{"n_head": 7, "d_mlp": 896, "norm": "layernorm", "norm_eps": 1e-05, "init": "normal", "init_std_down": 0.00656, "beta1": 0.95, "decay_shape": "linear", "batch_tokens": [65536, 131072], "seq_len": 512}
MLP neurons of a small language model. Each row is named by its layer, matrix (up: input weights) and neuron, and shows model dimensions 96-223. Each number is 200 + 20 x the weight over its row's rms, rounded and kept within 0 to 999.
Before each neuron's rows, "fires on" lists the tokens most often at its 100 highest values on Wikipedia text that the model never trained on.

fires on: "y", "ly", " their", "hy", "d", "r"
L7.up572,189,231,218,185,190,176,220,215,159,193,221,205,193,200,170,182,195,199,136,179,197,201,221,192,210,244,232,200,191,155,148,231,238,206,191,197,181,207,225,202,199,214,199,224,179,218,223,179,196,176,210,198,209,205,211,186,212,223,187,182,201,188,186,229,199,201,176,222,199,182,186,170,200,222,192,188,202,225,180,174,173,213,168,221,182,194,221,207,195,175,190,208,232,220,232,191,195,188,169,223,179,224,184,202,215,206,205,227,179,222,210,210,190,176,191,182,200,211,212,206,213,189,173,220,211,198,183,206

fires on: " ", " (", "ro", "n", "-"
L7.up369,225,217,211,213,216,178,195,188,198,199,207,209,175,249,196,204,208,185,208,209,196,232,220,206,186,197,191,207,179,220,189,190,196,232,236,190,193,183,176,210,191,188,225,222,213,202,205,188,211,237,190,170,196,217,174,141,223,201,164,188,232,222,231,207,202,203,177,242,206,193,205,173,155,192,206,188,230,204,180,177,189,199,184,144,218,168,194,184,208,201,216,222,178,206,188,216,170,226,222,177,183,210,229,204,247,187,221,186,191,215,185,194,170,193,192,225,206,163,221,190,178,174,203,202,200,183,189,201

fires on: " to", " in", " into", "m", "la"
L9.up25,203,196,207,194,208,222,198,187,186,199,212,235,193,210,213,207,207,179,198,191,187,191,190,209,206,195,189,196,201,211,195,196,174,183,190,175,214,149,200,215,201,198,223,192,198,154,213,204,207,194,209,224,219,208,190,222,193,202,204,198,199,186,208,205,195,209,244,187,172,215,177,159,212,217,185,211,209,169,161,216,157,183,205,171,205,171,222,209,220,217,217,199,200,215,205,197,218,218,208,176,232,183,238,219,187,201,237,209,195,181,191,178,194,181,182,179,165,181,193,231,220,211,213,226,183,176,207,204

fires on: " The", "ra", " Lu", "The", " Ja", "ro"
L8.up831,189,172,204,203,183,205,206,190,190,173,180,230,200,170,182,200,173,192,194,217,196,196,212,195,211,232,185,199,208,190,189,190,182,172,215,177,238,196,201,177,208,202,221,249,208,176,211,184,212,218,190,229,206,252,187,210,215,192,181,192,176,195,168,193,162,182,203,190,224,196,195,194,195,228,227,189,185,222,212,203,183,261,180,181,231,204,199,237,225,191,218,179,236,206,229,211,184,169,221,197,185,206,211,192,189,195,206,166,165,180,173,210,194,181,236,172,190,195,220,227,187,135,218,216,199,209,251,189

fires on: "il", "ial", "val", "tor", " as"
L3.up473,182,203,185,216,187,176,201,183,217,213,184,218,216,187,254,235,223,243,181,196,177,195,179,177,201,219,204,214,206,225,214,190,244,190,193,212,212,201,189,185,171,197,229,190,210,202,238,204,207,224,173,167,186,187,210,175,233,182,219,190,173,205,195,183,261,186,194,189,208,164,210,186,204,197,185,205,181,225,184,180,195,232,207,194,196,211,197,205,212,219,192,151,184,155,207,236,222,214,194,195,242,191,192,203,220,219,179,209,204,156,206,181,220,194,177,214,208,189,188,174,181,179,200,245,208,179,220,216

fires on: "l", "r", " start", "er", "re", " post"
L9.up746,171,201,216,201,189,221,197,150,206,213,177,198,224,210,212,201,224,226,197,168,205,201,191,190,205,197,180,203,229,213,206,183,180,176,180,230,193,214,213,201,204,218,201,247,195,202,199,204,208,190,225,164,198,178,212,192,173,189,201,158,191,224,168,208,210,220,258,195,194,205,214,180,214,219,188,157,181,182,180,183,215,222,191,198,200,194,196,229,206,241,198,161,198,223,145,191,216,190,184,170,212,216,220,199,169,155,202,231,192,198,233,200,134,188,188,215,185,232,175,197,206,203,214,199,197,210,212,206

fires on: " the", "'", "ia", "ed", "the"
L7.up182,173,220,203,187,210,223,206,203,172,187,202,205,206,231,163,250,188,177,211,227,185,237,199,208,204,180,171,223,236,200,202,228,226,225,194,201,228,141,199,239,168,205,219,192,185,180,206,184,181,199,193,220,185,195,192,193,201,189,151,189,257,216,196,208,194,220,184,194,212,190,189,225,234,193,214,220,212,208,211,207,185,225,188,171,225,171,207,171,207,187,229,192,214,181,205,206,180,218,199,198,196,219,181,195,203,199,191,210,176,195,183,186,210,215,186,233,184,223,222,196,167,178,203,224,197,190,202,200

fires on: " T", " K"
L9.up198,225,192,193,214,183,187,198,204,230,193,199,176,195,219,192,217,211,193,177,202,226,201,230,197,208,197,187,173,190,234,218,221,190,193,183,184,179,171,184,191,194,207,145,213,201,207,204,250,214,210,179,199,200,260,198,215,190,201,206,197,205,196,210,231,220,205,183,173,194,165,184,193,202,188,164,221,201,244,197,228,203,185,170,162,163,199,183,201,221,206,213,228,191,172,227,179,199,211,200,211,192,193,201,170,205,188,211,205,184,210,199,198,217,198,195,184,212,171,193,171,211,156,192,182,190,202,222,157

fires on: " \"", " M", " J", " K", " ("
L10.up688,244,203,211,200,203,194,195,182,197,173,213,213,198,216,226,169,179,228,163,193,192,209,195,234,202,189,221,194,191,190,211,199,221,169,189,202,170,193,178,209,160,199,195,205,211,200,138,167,192,183,170,199,193,208,203,204,187,211,203,189,224,178,194,188,227,229,229,183,174,166,190,214,215,213,186,197,202,184,211,208,195,179,183,170,192,217,217,192,219,190,192,240,201,178,191,208,201,205,253,214,148,182,213,239,204,249,224,174,181,171,211,184,210,201,198,198,233,183,209,209,193,176,207,219,150,166,208,189

fires on: "un", " released", "us", "ent", "or", "in"
L3.up518,187,232,226,181,177,186,204,182,188,215,212,177,232,195,215,194,197,206,193,189,209,139,207,200,202,185,241,215,188,189,204,192,197,189,219,225,185,174,193,202,197,201,223,200,214,172,158,201,230,207,228,195,214,204,185,182,205,191,194,211,214,206,230,217,193,190,203,180,200,194,180,202,186,178,218,215,200,203,167,219,185,225,191,196,211,205,209,225,244,174,242,234,189,181,229,216,194,246,176,215,162,210,206,249,232,176,238,199,205,184,225,188,198,194,194,182,195,168,185,197,221,197,209,171,190,169,209,206

fires on: " in", ",", " of", " (", " from", "s"
L9.up466,199,212,133,207,235,226,156,166,191,211,174,160,206,218,204,178,210,225,201,246,232,203,206,219,205,189,190,200,215,222,196,175,198,181,186,227,199,190,188,229,231,179,212,201,171,161,192,207,245,195,186,223,196,223,194,234,183,201,203,199,211,215,189,229,183,231,217,206,209,225,185,188,192,186,216,175,223,174,208,216,175,145,172,193,193,221,199,230,189,222,217,200,224,185,229,225,200,181,200,209,213,209,182,192,187,192,203,191,223,197,188,203,208,239,196,206,232,197,195,159,185,178,191,201,182,196,203,205

fires on: "ard", "r", "n", "land", "ric", "ain"
L3.up138,208,176,189,205,195,200,228,186,231,243,182,229,176,198,191,186,192,194,183,219,205,202,199,206,238,200,172,221,185,205,193,185,204,200,236,232,208,237,156,199,233,224,198,219,185,161,225,184,191,188,177,212,192,197,195,211,202,223,188,176,167,216,189,209,208,187,190,207,195,148,230,187,188,223,195,176,197,216,200,208,195,240,194,170,176,190,227,215,179,193,191,180,205,192,200,199,161,143,193,221,207,195,230,187,190,234,174,226,199,200,184,205,205,207,225,186,209,230,180,168,216,182,204,218,203,191,191,205

fires on: " (", "-", " re", " ", " \"", "er"
L8.up610,206,180,206,206,193,201,201,175,205,204,189,192,239,216,209,169,181,238,191,188,205,221,191,199,217,155,183,197,177,183,205,221,185,180,206,200,186,179,193,217,214,208,179,184,202,222,173,229,224,164,233,172,194,221,218,198,190,224,179,190,228,226,188,230,212,208,198,194,195,188,173,183,205,223,145,218,205,191,185,182,191,200,219,233,203,201,199,205,202,169,201,223,220,197,195,218,209,166,219,201,176,220,209,172,201,223,182,170,205,188,192,200,171,241,175,201,203,177,198,191,236,179,205,199,192,184,210,177

fires on: " Ra", " the", " with", " The", " He"
L8.up30,203,184,228,217,181,227,195,180,217,226,212,169,197,184,233,218,189,199,185,196,190,147,227,178,222,171,175,164,186,178,213,202,209,214,215,180,166,232,196,198,212,204,190,194,167,185,235,187,209,218,208,222,229,190,197,188,209,181,203,185,168,198,200,221,194,181,211,200,235,217,181,183,191,209,185,239,197,250,187,195,191,232,183,138,186,216,192,165,223,228,176,176,177,218,182,170,190,220,217,192,194,182,234,218,170,188,221,182,150,184,202,168,218,202,202,220,198,230,183,180,191,201,183,203,179,242,237,167

fires on: " The", " ex", "The", " in", " the"
L7.up68,200,202,170,211,201,234,230,180,218,191,223,189,174,183,196,211,206,184,167,235,202,206,212,204,169,237,160,182,201,206,228,181,192,197,223,209,207,186,219,184,213,219,232,214,215,180,215,199,216,192,185,195,212,195,169,220,215,185,211,180,201,187,205,205,182,201,200,208,192,272,160,153,213,208,206,184,215,231,191,216,200,220,226,199,173,240,205,189,215,223,175,196,203,202,239,197,185,213,220,180,220,193,208,209,204,178,197,146,165,202,189,196,196,212,188,185,195,184,167,200,198,205,180,200,208,175,231,209

fires on: "s", " K", "g", "ship", " g", " S"
L8.up511,224,187,219,216,166,197,176,223,223,228,209,187,214,206,183,189,233,191,196,207,209,180,207,201,199,203,197,193,178,210,199,206,200,214,212,207,197,188,191,211,194,201,182,164,194,233,202,201,225,214,163,241,188,198,176,184,215,200,173,233,191,216,217,230,228,198,225,226,195,201,161,203,159,261,164,169,224,208,187,211,186,186,212,160,228,196,156,196,215,173,185,212,177,193,209,190,177,195,191,199,240,196,184,190,213,177,199,194,179,203,234,199,181,217,189,174,191,222,172,182,220,215,188,205,192,228,204,167

fires on: "or", "n", "an", "on", "st", "N"
L3.up813,204,199,187,206,175,197,209,194,213,228,205,173,229,213,194,156,184,217,218,243,194,155,204,199,185,201,212,218,223,200,185,192,205,214,205,231,208,133,212,218,217,208,188,148,163,195,212,216,191,224,207,190,190,209,176,221,174,200,196,191,216,216,205,173,191,173,184,238,182,203,167,214,205,193,212,218,210,224,193,188,200,205,190,173,216,205,217,194,180,178,179,206,201,238,200,159,183,199,199,242,165,193,173,199,197,182,197,221,187,211,166,197,197,226,208,199,206,225,200,230,226,207,178,189,195,175,182,201

fires on: " as", "th", "om", "or", "on", "us"
L4.up3,196,229,163,198,197,189,232,177,215,203,196,171,231,187,204,174,190,216,169,192,196,196,219,176,179,201,197,224,230,185,200,174,187,209,228,221,200,195,224,226,221,202,185,243,214,187,180,198,209,180,227,205,182,220,209,189,212,158,201,201,168,218,202,215,210,220,193,185,172,177,212,200,180,185,234,211,176,205,195,197,192,193,183,163,192,188,188,234,194,188,202,221,231,209,239,185,188,192,203,249,182,207,186,203,226,222,191,222,214,198,170,192,198,209,192,163,203,215,208,184,219,205,232,193,179,176,186,190

fires on: "vi", "u", "y", "low", "r", "ri"
L4.up69,176,204,211,207,210,182,192,206,233,188,225,220,219,208,175,167,177,211,181,184,191,173,161,203,179,185,199,245,185,237,195,218,188,217,232,221,189,206,193,213,199,205,213,190,192,213,227,191,210,191,183,158,215,216,159,216,195,208,151,197,212,194,216,201,136,203,196,209,166,199,193,214,198,204,176,244,177,185,200,204,217,188,204,181,188,176,157,217,210,166,194,200,182,215,192,222,197,216,194,205,236,231,198,196,200,211,195,173,156,186,224,188,211,177,235,208,209,233,225,214,189,211,182,222,202,198,182,222

fires on: "er", "r", "her", "now", "w", "or"
L4.up481,171,195,194,190,211,229,220,185,198,206,205,223,191,191,234,215,208,217,185,207,213,171,221,204,210,216,199,181,188,226,191,175,238,224,167,196,215,188,176,199,203,194,156,219,160,216,202,236,219,190,194,183,169,205,230,223,204,203,174,147,193,189,142,187,218,208,224,223,187,166,204,178,183,187,179,212,218,199,181,197,200,220,174,182,215,202,211,203,171,209,214,206,186,184,190,205,225,192,199,229,189,189,214,200,185,193,218,259,212,169,239,181,230,220,171,219,177,208,208,168,214,217,185,245,186,216,217,214

fires on: "s", ",", " and", " years"
L8.up716,184,247,198,202,194,196,172,204,184,199,166,160,179,200,217,213,210,221,199,217,203,180,178,220,210,182,222,204,217,209,213,167,210,162,187,240,174,231,209,222,219,236,203,158,171,219,208,206,193,182,180,234,193,186,180,202,193,196,219,172,222,228,238,193,207,203,208,195,211,229,185,199,210,150,184,216,176,185,228,189,194,175,242,206,171,200,180,237,202,188,218,184,185,207,184,205,210,194,214,206,199,189,200,194,225,227,199,181,213,156,183,196,211,220,185,157,203,168,229,215,193,214,225,190,224,209,195,172

fires on: " was", " de", "ce", "ca", " been", "port"
L8.up886,225,218,180,218,197,232,207,180,188,191,181,173,214,202,209,206,176,195,198,243,180,188,182,202,190,213,207,158,247,204,159,177,214,219,231,215,165,233,207,190,195,195,195,179,186,217,195,180,167,215,205,204,209,205,163,214,228,187,170,199,192,213,215,182,221,186,203,177,195,212,203,230,192,194,204,220,209,189,218,220,216,179,204,168,210,159,219,223,204,193,220,238,180,168,192,178,199,226,205,209,185,209,217,195,211,207,204,232,214,199,214,221,221,229,185,195,171,166,198,252,182,229,170,192,199,202,148,197